python train.py --norm="rmsnorm" --rope_base=10000.0 --attn_scale=0.177 --parallel_block=true --init_std_qkv=0.0232 --lr=0.0011 --lr_mult_qkv=0.5 --decay_fraction=1.0 --batch_tokens=65536 --steps=4834
MLP neurons of a small language model. Each row is named by its layer, matrix (gate and up: input weights) and neuron, and shows model dimensions 32-287. Each number is 128 + 32 x the weight over its row's rms, rounded and kept within 0 to 255. Numbers have three digits each. A neuron's up and down rows have the sign that makes its largest values positive.
After each neuron's rows, "fires after" lists the tokens most often just before its 100 highest values on Wikipedia text that the model never trained on. A number after a token or word is its count.

L2.gate671:142160121087107097136154078080170118133126136137080129141132153183169115085145142097131149085119144078143180081129132176124178103063050180136151063155165168070167122116128178151099134170095163151147106126119134129125154108121143156141111167119158139186153164113121139134136138132165126140119117152145145152143119155111189101123100105152099109073130068135104103110106134128163086156166152145050120066140111065158130145128159166113167154173076146171141201097142151080107149091089136128105142145151197160140098151134125093130149190115153133173102161104136107153111130163158127149141193058169146097105122162176145148061147109106140076161129150203154131122144135114127066105107128200173109131163103114091122121129162119128105103129129160139116079082157191110134178143082153
L2.up671:114133076140162096097107170097130093123150147125132160092109114144126110146135172130157084053157083091103117118109132134124133124133115139121161100124136117083179154077110140083081129123021134181135195137069156134157106114156140115075149120135172143100102136100130126107131134141162107146178078174102116083141138144101162071148174151131123055131220153179078134141120168126103107150147114088111134118148143063157112116176130116198145148135126126183129169142086042106150209159139148168114147101128096107162125132103133135079123168119111134150174163118131093145149098208141127187075100110130146132137201105093162098133163157118162117163111134118080113146157122147103106128139041078117131080166088092172129119161123125130180166145093099064124112090132181106104127160162165
fires after: "1" 68, "9" 13, "8" 6, "7" 4

L3.gate621:156141142133130138114167069061126113098149110121123172160101123184188084131112189156200127101142176109113158125139112115128084110110179143169127086048136128135074107114093123095152143145182082141080092090141158137136107114119118124135113165160113127117148141159116130147123149182124095162039121132128168140144131101095102122098085128118184145136102141189083162162133155107093138168151107166145065145154150106161144164132119127131143125166148144111156151098131138109091159066098133148146128153158139158204171111137064126120098146109185138143141108152136172142115144076155127105078114218136180151177156131147160106191129067143127142048165123096117107171151125144147042072116127168155158145083137104125122100132172127088087130215123129113069113144162159123167129145125106
L3.up621:106083133118135129113157105140090147103096136106145161092123113103088095123107149144162127126177090100154136162134134124159072113029135122118156098178115089164106067121112112059169146112090121125089128105154070118137093187129155115056107129155097137134169136144147139135127174120124112112103195079187141127144136087136123091079068092100146114158134202160085122151099118052112141146098147164112124139155145116152189088045145115154142189131137130128160103134135134123135085137091179113108073170136157153158124169132173105103122153142153089157201118117101157148082138093135098133154164133164119129137101113136067190108150109142062163134076066072138129021146065122158150090161110095127144125105119092133113081142053157107086115168144139113116161145141133114149062113224127
fires after: " L" 28, " D" 18, " G" 8, " R" 8, "L" 8

L3.gate36:124143171131089136166115124018135112117110157139136170104112104164145079092155130158167105114125142112101157058099140118077134153131155177161126092106125155140069176123076147132125157101140144138137124148092190146079112064168100151110155146141174179096106167143120143004096112162187091139093088103121198163100079166110172140087131154139223143115128168172154113152153169140156167148161153149182063114147148148117144140056120154173125142133113131119155142130152138168075138111091092184143164094140138085184125107116091188087100112102100100108114065150101100128159152133101093097124149156114155175090119103104120137229106023139117141095166129129113138116134135144134131099179137165182125177147186094080151101153115116158141112162074100159101090107184192070175107159098148
L3.up36:164126086160070122167113134046104127133072159137124129138130145110132116162134122139133082096114160137085185096102141124143135088188147125115119128114086136151166133134134147107131150110096126107141165159097152160102094087115012124098131139112146129058100075120125137138109122190174148129106118139140129148134073160129138128117138131126124093097185178161160090127129126205178159138132120127124106102094139200185148154157147110187114119089123131054129169172127122189066114139122083162131145051120163117161123089120067181101125172096121137145131112143095118124172197070062156170133121192064190193128160144080138132166117093111115115088208095143131138147146151147053127091160149129173070118136130084136156069157138132162121114188101046129144118110153158103175123136124143
fires after: " St" 16, " C" 11, " L" 8, " B" 6, " R" 6, " D" 6

L3.gate818:149145148107157110050103109114145087131135129093126184168105112132215106106098152163191154068105171123130147179119152129112115125166157129168102137153164124142082140068137127047131129130168078169109097050101119095104115063087110132128194140129138113105152220132115152105151102154112120118079164106155145154092142173097130120084089135108173113112164173169149116129141130105122181149133136151166092097163138143120115157139057164143182101128132169154129179127107132163087198065086156163134115133062134096118094126134093126106144154141152125105133161137061098109123066100188168120147110213075181165172152064093124130176083072119125089059160110151084104171124170140140099108127092099166132156088156072094094104124140101079091140158080134118110180143163139144178123127152150
L3.up818:150094097090159081112110156123119061133100139166152141152162153152114157115157144098143112104151143115100158164163171181096103092201179147152204109199148134089110136113137134123104119125154167149100141124103169109172126063058078134162113164111131133104144159134092120108131162144156160093082144087146109120169147162177080127091160163120114153126136119187114139114150107072184122150117167089091146126134139096122058186049109126093168160093116139142115175146062062128170188158170156118181155087064120145145138116140170166148170117114081137144142111117090176097138101137067159120122095191049139103153130149105119131057167064131146157109147160147116073172085171155102127172137064145169155071095129134176102053134151126112114119136088127099066143131081081132152154162121144
fires after: " R" 15, " N" 10, " Y" 8, " J" 7, " L" 7, " B" 6

L9.gate828:125063073165174076145201098103145114186156165138149145136126156148145137166125089061130118142143130157119107114177109125136126092151064140149127189196129188137129216099159124120190107149163207153145141121167117113134114095112091110095126141138117103098117135116124130174116183120102155124140162097138132153133029087099140109114175145169118082153128100030142182113157161083101090088095136121134184110122141079115104125170133165065149134130143093125038125093117080154095121113192143194115179158136182105171162144140122175134135158151146102096189137139072097073142112144146114152188139153107149147127156132139122088106121151124154110120130120119122141168158099128116115214144110158160143152129084158142118118116110136140160083074123081027170122184135110097100134145155148
L9.up828:067086069143128139088097136166120123095140142149122160090136047129148169154193109152144182059138107115092122118197163112107136075116125149168116148090119141129162117142176095096092127084143164137097144184191165055148144037100086131157127085076205172137134074163167138170119149113141137132135169130171155177066142073139098130144119131136111168064150119124129091135080156120123116102128114144173122157144158171180128103174177120131098145149138165131126081161123122143153104163140145170154122116133176092126122120140153122185126093133120062165123132103092089145135154124119111098078049137135152176131120072118075169159122189124182140147143173127135154143204150151130140162126050092119144075135157100117166130172164171095213107129116049100087145134117127126151104063111153
fires after: " |" 37, " c" 10, " the" 7, "et" 4

L3.gate538:189127084097137144170112101101193149138125144117137183137121131181185111100127153133111159079123145129133094124082123147112069106158190149159135036124120123095157142096093102122145098096184175138151092131140124113133116151167082140097099122107166084102112168139103126101123132146120121145092106113160134126081182162100120174141091131159185158095166137155131100116091157133129213140185091179107065099212189106126145153126084147182075088106115134190100204139120108134098125107082108168109109111113143121123109061079087172062149136155138108132142086140098107119145105103207145085158125194124124198170093079104133103190099087165135047105163149107113137182138135213133129097112128125167117114127173158126107140109135151067107129168121115117101132098136135070110095136144112
L3.up538:140152117132134159129102106159073155171092149107094159095115120122164142139205096151083123156168179105113162088106140140122138100117114080100098079141096143083135098145174157158137124137095129123130152151106076157062103139115075092088174115083061117202151062066138146076103119125148148142143127113136090108106142099175172142109070135114090091095191144113105168142200089131131186144143119082052076052164141109147166114127139160108133113125113112147122145116141130153190100132124144138099096121089205067147096139116116149152075128186149130136147152124133134111170148139163165150114133160104108140059139168101070145150145142109123148106099066138146107111129141102120148139138183087093123098110134149148139107137079164188165091173061128110128088183108172170235113152151083
fires after: " C" 19, " St" 14, " P" 11, " D" 5, " H" 5, " Vol" 5

L7.gate207:158136126133159075115123159092186154140159065100142171153117094119076054144137101151197071149166167114125146107179130116109099133073137118138112129130130204129088075150110110091168150117152130186117112100130170138128121115129128168152145189203162137108144140095116127128134129149146113150142142122167160120143149135138107118099143156133158159135133162137150101159118101153104158205096162205138106129168121135097136121114051201178125123163169102092143173099126112115128170062063114201161144150121151142186134076100104088156125131154165135098153048173146095069128147061159121058209113160101186154111144098121151118111096098096114137148154141138145161119191158146126113127122163125150122090113169113144160122107147133160086134183202088146097158088129148137096139115119108
L7.up207:115132094076160086126141120078138156109140123099153154129129112128097121134149075101122146123121138166065141070146194140075141134138105163089086140237143107087100104148100180081077109106128150079128228161100181110136137155152146200147144098132068097147150080076108157149129143114098122136115153159128094127172120082104138127161212176143096127102129151118174070121120124143185152166089110144097094112147121129088127153146097154096164087144098140124121182123154128142167171083100148139150106085168144135142086081083130138104203140117181142134133146106118082109184094145144142102073152114133177080115101119161161000163129127146118129155114201169125183110112129115130204074139124169137086158085143122181137192064161178150150148165142156157105118109111141126114161074132113
fires after: "," 15, " |\n\n" 14, "0" 13, "3" 7, "\n\n" 4, "." 4

L3.gate421:150120127126149084103149100094225152086116074147097169165122171144172082130147205106178119167106152087147189130124149089093138140112201173167127103111126142106084127116121101120149138132145126166143058085115106154109123091131083131103148106219129070126121123123136168128153117108150138150084115094113097168136131150151139143104160197112165167128117171141073145146143189129138194190185113133185123126147184137118106141088109100184155119151121111166118158068112150150104186068111056083174145112103164088193128125134077103068114121166142099112085074141097065095155167129149135097134138157063185193152166152088144097137079105140063099096171143152141156140123140135145104089143111148130139108137151073132185131105122147096105151154097112140037188104121128140125131124113112
L3.up421:066120095122149092120063165163122129067123101144093147101147102153068108131083137191137118091150107118063073067148155059118116094091120144156116177118066108070137105180129118137132132127111145125099155116153099105096135123155140091132147105112152145132133187133136136154151112098100167111162116132113126123123132175096145158107122086101105135112144179136129098129128179106111170142113120135201129124143098142092087068203107118134126166146141100077127119131138142157127087161148170181125092149097146112149131133115097133119171081184141170083164119119149100147107127132133140114047110142113128170158103116134180143117107121143159065122070093162103113131110127096086145067172115130098120052101187048152116141128134109140141091136140184120097088113115089122136119119117126
fires after: " N" 24, " |\n" 23, " R" 22, " B" 8

L7.gate589:158099146126118091163127132101177119172190127121114160161178104152135110107155153115153151153138172163122186093115077092038086162123113134120120165130115095129079147107109135136135110122140203147136128066126212095156091092074055150135093139174141148162179151112101106157074132074125113124122099146172149160118128114152083193052158162157199071152112156096096093142072133137140155163143085181177111072068141116134106139114078175143124082127098118118103180073135124134122117092159136134075108172108167148151160082112144068105105155125162095054106053110154094113151087114149102121204145175146172197171108131126192124177159134147107109123126168156128159118155143178169091108117148158143117113142139145119172117082129113077082161162113082186103129104144151176156124131173157
L7.up589:186145140078126122136121106113139176180136109126101159166095105112104159116135137133103106158089121132107146125152076130068072143166133179113180107098103123138128133139088100135084165120073126193150147138096110097127096129128095179189161098231190124129184161177035119154110159145117130158140189115133152151117138138136141128144175201173117139116152208152116061149117175130093161134130106127163117128133171113086063137129207173188117131124085102120112114151115140180099135095119086106152094139194166105141113133138045147122116124092156169123078104072135107065117151115121125138148121154141171152129097215080126128168160077099129182155142170186136121127121157153154143105094072193112046064105157076132160188111138114071112166087136115138140163128122163132130168145097104
fires after: "," 30, "." 18, "0" 8, "3" 5, " and" 5

L3.gate634:150129128141138140156100108103179093114111166133092191172087111146157092196102192154177151171124203124178132118164121133101146085168154168114081093139093110117082143109136138101150120154156121176090090096142094073167099107144076121075125092170170133080110181107142123146129127177115142180084110113132182129073141157086132123137112149133176100100126163142139130136143143133104205136194150146169117149138101143136106149151052125146152137168136150104091192089140142145141135051123118181134084167076072118160076087158100120063167150139162074113169120157146143094111091081150154113176112175097190133110104076103141129159071034108130086076170167109114120121142160170124038097145130078109106135103137151134125107123156116178110099132116117126089138104141135119157108110097119
L3.up634:135121108088156191089149141163091123081165136108152138126139083098136088127136065100101114130118140138163126190091145174134108145081113168119164139166120155175120094134079115089117104121190156150133086116098058077110085110115177111128042126129072117153098135113123128045144172108127128144101168068126139109191192136156106126065110173126128170125151102131113168174148127098136119136144129116114150092156098104153202199087148153139153117122131130175080126127078056167123076132081151125078078172091145095107088138118140102148097145155142109157093099152104151152154126166145133145108089150106140134091129134117083166110128120104136118139152165106122101124128102129122150145103125060165145163127082109156190089131107178143134138113107119129093113110116157168217156098172170
fires after: " D" 22, " N" 12, " R" 11, " H" 8, " n" 6, " Br" 5

L3.gate299:179107126156112117093147132046176103150114134099126179157086132168177109173114155112185105098100164119207135091103116133145087102104168102158036128121133121122056149142104129124188120146142099117124070071093147074104081074111109125062121150098121096144152168086133107148161074137184145142087120098133140139122132131122155109093103121104183133141160146089130122070123143136124184182142130130133113087193133170100144161119100123138188100114155153147124129111183114162071175103140088116114103141143082106167100075118107101079125135160170100119129084145154118131166127064158136130207151223112157172148138094166155145143106095119145083085190104143120114137152166202166145110108097120144147114121175085091125121157132099142106112176163113157102130123154127128120105168063146
L3.up299:090028124164153194123073072199169135115130102165113119093154052091116111163131169149118151115141176110126069100132113086173111168083099177185119168136036134097134129155112121086071149141084101147187141109183167099172077103132140075191128168200142098162091150123138084107148122087106129118127145090137151154132131108137138088093075155102183125143155104135176117093120175100083127114130085132159118110135073145089175113116125142147120055135148149043145098106130147176165146118204133070163104187136164118127118142083153114120164087106115093121156142148128133165113135170166143134116115150188099157149105155116111165152144129149117116104169162112115138174100137100152103127087116189128166151141130152127190087157139151129149130069107191138092129102134063066165108075103155
fires after: " V" 19, " v" 12, " D" 10, " c" 9, " N" 6, "-R" 5

L10.gate819:141117178087066159127113104107130111113158083163112150123117100161193090091163217099148084129181132137095138137108185092114085111115135128138099129119180113130088115117102098119109123139135173132099167095103140170159158107143114090145096173171101104110149090102131119132130126096212112187096163109102110095080087122147121101132164135130140094159110114144095120106119101114145104151200121133181115127147101175154113127064105165127116094091110094178158159104148117096132126085124080101111136146066097172143128104104120084126095098094165134125134149139134102166184136178115125126117131204141101145169131113145094118174090033135126105051079169092101109083148132140144125176144116211147127152090174091142170127114152162102064155208047142177059136125124111098097112141086098
L10.up819:093161170153135153142102157173110137172115162110149154119134115139171147112129153125119125151183096109138169126088125141128076163177117117121166138125127078118142071114176137118121164186137136130132147119136112132125158111073034189161138203132140138115134140124201160133122171135152202202164161143135167095079179092106113109118110118123147171157134129116134158139122114134068166169123102087175182125091139121178128211136091188104130143098106120136167148111145149085139174124126158121118126165097163154143087145103090124092141145125104134166151154119145065122175150107114114168150045103140177098113153167105150143126167124130130073105128151121109096067145165109131153088119075124132122235166082207138132126112083149060110092136129122163079065130167118049089156143139128
fires after: " N" 21, " P" 11, " S" 10, " F" 9, "-" 5

L7.gate718:161091175166133157127142111110111077130212106157139144136139090172158150092148090155133132100167122113118093087172094115123125148005115140169116124099094079082090116155108141158125115120064119139158089135121147091114152162095149091176152151168088119105157208110107156122151108068125138186152138134135093136139157147151056129105126104178111181111074175124131094114140116156112129178131139108180131109136112109063126102093104205124125116139114115098114149111157099139111151100109127164119107102136117133054118120116144112148198149115190154065120067109114117067146110135204131107160123185245158129116124153161098130131080126113166117162133129146134101130185146120161123105105129110120145138191163137084100090109129159163153117112137144151126119119076161122130176115115067
L7.up718:105103106120132119207137166115077132168172102134110138138148091065154157137151073114124110093174085175098135061176113140113078139125094093131118136171058050112139151072181080130110103181102133129134111136207118088107105101124047133144109125118168134120104151134104113165073193092135097130155222084142109117104153089126136161127141161227151123137103172170104092123096142174106143101123156208176106108129136178124120155126117157185119099131099108067145154172141141148136091102129121096116106136099101130136166094118124071081142149141154074080158097081111104111152108105155122120126094182103174137110125074083151102155067161135163144124091154131128124098191171114119166145076131084145147065131077101116115160109088115151092128109155101134116182103086061132114143113153119
fires after: "," 24, "." 21, "0" 11, " p" 7, "3" 4

L3.gate171:093163121139116151136110115106114142084078181152133212192096114152187050146119208156136155164145197078128099147121180180103126088091142170115099159123142059127056128094088120127164107101170105199141085104134143092130134114078089095145137118149097114084134165089090173134144075168139135155079117159126144125075126130110129153113127126173221139145124157118123097173096183146136181171146121141139134135175125084088125211128097148134168073128128115178182167082071109133070154119149104157157115106102146116108081105064114127117143160130194115090100054135165102167160131107081126149149135150149140163164143095158161162177072076156123083108169139116147129167117164160154127045176111143120081114105150135137120131152177148148101132146138095104148094076142121109162151143053131
L3.up171:070188197133108173134129200155081142048113144129122172123133111126082088150169087109109123134117141058149114129171104159139112155062162079103127106081107074134135055111147121141095123130105049167106116115163107105122133132130102134187184164119147144125125158172163148088143157140132129109102141151128131070140172103098152132080106193144139181111183157131115089158027125131082148161143115153188134130123107096091124176139120116162183146122125082087195141119173158181095141167138133122126129164119117157140115095147120128129174162170096105131089055093141124166143143151155142142136164132126101151093048123166065173136082117118142164187127073095100111144122161127076130115189148136138166055140135103126073131139119158145091102136127153151155069144093092141155159152119142
fires after: " N" 44, " n" 17, " U" 12, " r" 5, "R" 4, " v" 4

L12.gate826:088119079135135102111131159157125097121134159170111127162051166130132129222148108129128088170135131170102109169116132164166147115138136153105103096199084173142118174136183112095183157125164093145117128148185177142145123110117137092146067065103067079103113155091136079171162108134109164099152208094157153078145058135096096150100179145089196156092168108123085149159176122119133128149065114116187155148100168107111130149132145158103122122178158133137173110163102089165112092095169125140165160146105163148159162152136104161150127100139121115183102127130120141140164073166110123180133120115114101142162141108097142152168123174129137122138152119141165095084136141137097162123157122153141156130110071148181128121131146064151189123111121126052115098200080111134176137063139170
L12.up826:123085164114145134167094115124142103097141113159156146162161126133146139123110158128091123121158111158127126116111132131141139128088153103175046122134188121178123147119128095157065147174069193149131047172104120068185156168101077145111074089113119114151118144053112100153117110105140114161148092083133133148169089149158139175140137090130126112126100126145170157111147094112159200173124106134094095137117104143135124142063075135079102091151128101147176131114094114114164086084138094121144179104090121056087143069074141149178166161110116154220073142148116128136187125116161092071124133147099096186172115121106196160152102151095132102079054200109164132149159068139128136144114156139071133175137163185129144134159131173103115132100077130117136106174116160185151114112073164
fires after: " the" 18, " |" 17, " to" 10, " tem" 6, " at" 5

L3.gate59:108123137155136109180109134140198109133091125142114174149156139168174091172133157167179129164140128107143147133133148136070164089080164120141108144123098102130096157181087137142107124145167098136137145110097180103133090065143093210103126136205153084149117096104116173177152110131204118175082093138091204124014128142207164115064121113147187096124131176149110119149093151127109157125119117131155100103185147119097134145123097151144147133149138136153124137046129137130095136036084137174138167141110111129161081100113113158146115106142215116124129091114122110124141164113165119102159148186161157235134123143093155167160133079114078126100150196128101141151109160216137098133164100108103130080120152158100159107146139161143119141152113109176100136114137121136114112125103145
L3.up59:118170139183120138179093126140151109105118167160132150147163109164140143143174102127080119123127115128100141136149150152104171124094172129109096158114159131119160061176139121138036142175142119126131153130066124090152107146142122182162146145169160161124116094155139155220172092116142108110109119133083143154108151112162126106127122102109179099113151203068122109113125131063115154160152116113139112152168136181108152205174104115176175139085079135110109074058153133131132098061133167121081100145058140161174126104117093148081101164163142105160133177162142158161136139131148094095158094168116161174091089174088124110058143128129135153024136126145120084148115092145125116112168157120105115100091136147128162139138141159162091129162167080135170120102136095103091105146152132
fires after: " c" 13, " N" 11, " St" 10, " v" 9, " d" 6, " B" 5

L5.gate636:132039122082132080096109094078135140111094105155154158095106156113182058129114144090136158132124130103101145153096160189094143119131122134123084141085154120118109143145153116152152115120143088140151101101111106152119159142075121145101137192113100124164145145145095136066159070183144134197071086138105146117124084107149125149187146111139147103122132118138132127113149115064125103108117130143084122144178149113159068154082068106083107132130117116209101161093128110058136151157125095135112083128121105120122185096098168165126129203081177112084077143136157089156160127138114100109114129160109116187119136138166146146092128074192106080057142145129096151171123169168162115166116062132143124165175116120147123140160176149137082085181065170227158128157195156115087110128117127
L5.up636:133130108142161126077087102079077145102117126134139152148101174114180112127141089076147141133120116068182143158202120197130150091122102106150123112145144132121116081158164084099053116171134067099159088109110091174113134077127122115127123148134107161140169056144162140102120102165127098157160154117096067135139151133109104144142123172128142161132172140151117073154117144170173092140108151154081133133141108129117100109138155146106126197045094119104121101133116134132089147113141115092119084137139139096177130163132148117137144203081124139132062125096106126044120138109110142116160110052136114137111156143100164124098170080163108122122168136102113149118125132145116141182108086135185104118131126100123137170185180120145089125174136122118171110166171071137143124102150131
fires after: "1" 32, "2" 11, "-" 6, " January" 5

L3.gate746:160144127122122113118126136090178107124107114139131196115099153161159120164159185130146134125173170092176128110072133090133111132159135180154112111132097124143079167119107132117117114117166162132101111079102152109123068105122067155100131145177139097056141136063095163109168116164189095154104113115144167134053123163138084162079115173120145110130071182174147125144080144112139131168153112153210132098176124100083123169101074159153124149112105121132132214135099114121097159068133118166096129117161116091151157120116137172141130134136180086130104072120146119149136165087150125120125118220097163150113142181078146132177085082147029104077161192082104119126130138193160068104146152135157099101119138107123147117151189137126124137144126109150130135088153186076177124145089138
L3.up746:113159101154120126189133076054134074055114117107154154166138066149095113100147143100158074120093166146093193156112123117084173119103107092169166198131123167141110110122117095131037188171106088114178159149101108098145111157153108166158159137163138099148141102141115138170122125158082095186087157068058117139160097112145137109083180139043129147194152153114161111099120136096100160145162123188107121121180138180149152203154121152170154145181144069108141123119177092195145087124106172142057132102096141105142123098122118193076124117124156148174141136121142138087123184126162075188118121151140123185125115125135136106091145094097113179112105118154124131146122139154093138089145186142114060094072187125098144116089062158137121137117124147093120143141104113112117078097117159
fires after: ".S" 28, " St" 11, " D" 9, " N" 6, " U" 5

L3.gate499:136172162135159119202145141087118124166149127138090151161127112126103096144133176129181130170164148091183169133072148103117136131131139164121111142097083136130091149109116148146176156091187194098153112091054145091125094103142058139165107116221164129094105152039113142128148117123190136155103158116122123176137174109159096128072126165155160106143118167133147141114136173121085172191180126162199162085180118165070109153164090167093120173170111138096126160101109100105165126088151105141120122133091119102118132096098114129031138164142165070165140054137143094102142139095162152106186129200138160150109127152103136110172160062103113045108137152140083087142101151149133138105103162140137127152090171128126077084147131126067070158131138087147139092128129145087161122138061133
L3.up499:133167144150111167128147131095102138085184177113098095127141108069058102153123140135103171189137158112121149162040224092141116144180144156099149191104127163144111101107125100081097115095082145079162158139117103109095145129198000146123105160147142110127133126133162132172157113155089119100160128115151090143154123099152090080103145121104134126169184144167148114065097140100105106120174146135114128070122144161138121156158158091103084101086103107094119119185120135088169100103181148119066099120108148103156191095079105115130119101131139150143090160137152102127151169035089129136141117132129154116093172195176062127123214133159114129086131165168120111136126102145109164097138182103146112121112140107126160144117050161119112155146149090080134132125117115091138016106115170
fires after: " B" 17, " K" 15, " b" 7, " d" 7, " O" 6, " w" 6

L11.gate181:139069139073089104103115160116152131098070140164146085122102112115195136144161165131131189153115115122116142125106186156149124135124066120107148093104080153152103157100149123128130049168111096165096062180090160133137134124177082100128126142111125114149164129117118129104177143133133132214134124175094236178091122154091117095087074166130138105075166136117092061148126153067168161138138142141114147088152103087086125109160095145167153113185190157158137121122131070113123097134129099143102127176082077143156135098081057099142074145129109112106045091104092066119137170124185052099149133207096120165109147118122154184123080121120118129147127164149106119131130136122140114180113132176130158206106136072093057146032160110170123138108088165152143112129165102131140195181124143
L11.up181:131140151194161194092151117184168161105108117159139126124140155074080106114112150132172159152130069116103097139105125104129083159118179148111126102166158094110161085155136071127104102111104089139153165055079179140168069089077109107172109135159120145174162129139153172120199103182141166116112147145115079097117156165199020129090128159109126138081172176186109166180132136174171120095122127137189102112140134095068127114183159121134147071097112147098177129124110105103128114128110132174152127102122117130137094100177138112123056087113106105147142112108132089105089091139105163138121090115129109104137155113140120125178090200180140151084091124097116078154130163120177137148139051155136135102112140057109144128135076127138168102099046108144084117103140075101188133172111135
fires after: " M" 20, " V" 18, " Vi" 5, " F" 5, " v" 4, "r" 4

L8.gate591:153116067074139106115131128138135105144099148103140124105081183120139104074094145181168146116172139135171094162166135084157120127131107171185146101122139106128165173183101160171187156144139147136150094156158097120115161139122129079103127131117020117188185113183129102145086096161111102155125157100150195182104080124110132100151119095077146123124132143065123133083147081198164122149144119092081121134128147056124115100147132189094128150061083099153075107125133082160157118064100104125034102154125147111095110130122158175156138128051140071167138157094106133118124114140162106111113179091187127132131094073215147185155144137160106099110129090183109081127163146104098108120140085108125158181097198143167130158160124129178109086157138169149119134176130159116134145133113129
L8.up591:141071127107091101120070117219146112186114100140099078119140144166134100100154118137103122086159165105142084111129119133139157114150065087086106101111121083124107140145112153176179101109143128084146196128114128163116099183084137156040083119081079095147108151082112134128110127066083145157194147125194157162130162134101141088127140201098071161145155108050108047126156092190131101167121070102115109104139154095066162141140176154086053122131146129124110149092103145174179129139143080169110112107131082090120171167149102179181122142118167121135131150054127096141203166153144085040137110114188108051126099132103136107125160069136121100149152151123139176087141094128127126096148102081127148148144126115099172143104083114140105062108144110130109127146151132103075182171135128
fires after: " " 69, "2" 11, "1" 4

L8.gate546:169087144093172104084129109176123132163108150164119135142087193135125119146101173064173144157128144121161094175101123120103145126118099101128103038107143114159046146134152134116106123129159099119146082142221142125126136110079121107112085122106095066147195128153131139142175113111149131185149164143177160105089131134101087143120096129182083116136113058081114175060065124106109078077066134128120137087096126121150130124102080121077104161108149092102124136113153137053111126071144175163139130183096117158109193102100129070124141194089155139130169157173137150054082173112102120171158157155126121172095118094149110205127190084133139132162099179089103111096169122131126157147138108115154157159118140123102142123117129143107143116180133100069136123112157155155107145060173146
L8.up546:157116103082158069147036136136132164145143094111122154173141147176109102169098027131065125154126169100082149213142202129148149122149145172098137123170150082109127098102135136137166095110106129115138148106177103166091113110133157130152087094101130118156103129160141118139107138048146125162168161173176148152165111128085178099118100159085127155146101079083168104124166117201203128170193121166088100169113106146127140110116167149144107090159066133094119119086090107132174136137130077127129062126178128105136098146086125137123142113100092159091105199162194094138192075115146140099102173151171142104132115137125170077096202139179119136118189147152154164156121142069145148078138082125158095135162118116116146111155138146111136095166143160198125171148120113074086117150109157
fires after: " " 27, "1" 15, " the" 12, "2" 8, " The" 4

L7.gate326:132096168108154104117155165134175161152134165164121131098121127177125078147086123109148095161129145124182098100132103150085166101100118118142102130083120127112144114150142118069145140161095085143130121088105145135098087143109116078147156148074138136130089109160141113180102119186091166147157136169169166128080153103109090177130202170136167156094118180122163147131149120077103117117168110127124109062126103124124131152119122135115119164192084145159158093123149169130156111130124167145130120166151163167142204129087116173169163115120187199138111117137138084114174172170179135135111130182164158152163087193103175076060179062142115049098109148056138099096134179137107180111117139094095189111090127136154168146164134111080140172144070168159123122157156172154106137089095082
L7.up326:128189140134143142155113163106151083174165156136099113130068106106133101142151085095081117199125125139153116065132120227117108156100136110099134115162117100157142048155118126101116121101140143164151151118103158142180087149102137118150111124126147145100124097185153097118133128098090125088180161117122128119122155048118073144123157152160143162138124159153179093135085089112132032193114139077126139074093109112087101170151082137086105156124068092133162114127155167108169122158091158069117154074111156128075119153095070159145123168171126150136125109130081138105210073157118105105079095094221088114100167156078154148039115127156160089143109141138104123119119157111131206131103102068131113198133036175158149124121118115145125113114112091105116107141086127127148110108150069
fires after: " " 33, "2" 13, " F" 9, "-" 7, "3" 5

L9.gate227:121127130068138150150123104126067142114126125104220143113152166098128110085154095139156134126093164162174117155142174125151155133149140091129143114142144115109133109063181153105152110121140094188093099159186159121160202126109084187163121062073140073133185140126073170111191141157115072115100167120141135167138093114117137117085145156169139124164129114161144135099105103122157135133082134139101166097096150139146129136113096112071116111119078162130180121098115084072161141105142133124122100181119110156159196143122163115126150176122122148114082128130207156071155155107077144123119125149178092143137124115168145189163168095112119110087120175099091127153105115144139145127135129178164094126121096161167114089084110131102048107168225126071081123119070167150108100086124144
L9.up227:093162163162143132198086086170090085178130111115108132129149138118104104137093081159116158108089077181081143138090189071108131077167171143124121139168149113088106120124183109105206115103133142109069152093128184120114215068148138131116090114138166177157109119075114120110119090140153081153162122109142115104138118089075115136117141172133128094116140141084083157134085150207178089134108125146158152143090123124131135145148121153106149108126113128075110145141118126102144101142134078109104094153093171106154139081124100177128117137111141089051169198136102134161122116152131131111078124158149128141138102103110146142181108135138129126080107107129108113123190113050124210080184140121089124087134128112161134147150086104131129108127044092131162200126122109156120158109113195
fires after: " the" 28, "," 19, " and" 9, " The" 6, " a" 5

L10.gate520:169141130053175164107180121137129080121162151157115135149070158061208113110122126163169120098124154088125049076058147139089157148136165112143174106114052137179124196112118154121098127134094158061091135160148124113062130150142125115139129080106145059119135177070099156109192146177187102116098066208076155126123128091128140170127132162139136131118103172103164129155094099143097136160173152114101094060185139109151122149071132130102133167127119124188134117112166133134126126156138112141134138118118161086141111124160119159141146202133161103170206128151181115121061144138118137057174127128160177150128078138070109106128107112144118129071147189136149152157122131086112117148080157146112177152094105158111118143107177143144124154186143131090079169119138142109078090155139113
L10.up520:129140121164139116098129173093146156109127116123141125057099125148126115132133125183171116061153100146135079148125126108124130120098082071121115123111103090135135113121074095082174157108096108086107155125100179131122161160180103112098115169054128152148092150142112169132186141100103138160120131110109126114149172148097157116162150194152152138158136122144142119159132066141067103123111081066129093130216100049127100152119093132115152132147148125084143144129074047073117116104151141109133152097117104140155198156090179104089097145108047142145162150127099111178148101152193125124082069148128093076081084135154111166109122074088138180170111145172096179125149201140186202137114113095074143142178116084103143148177156153204175123087106055123127095076148117113110111135126061
fires after: "0" 26, " ISBN" 8, "9" 7, "1" 6, "7" 5, "4" 4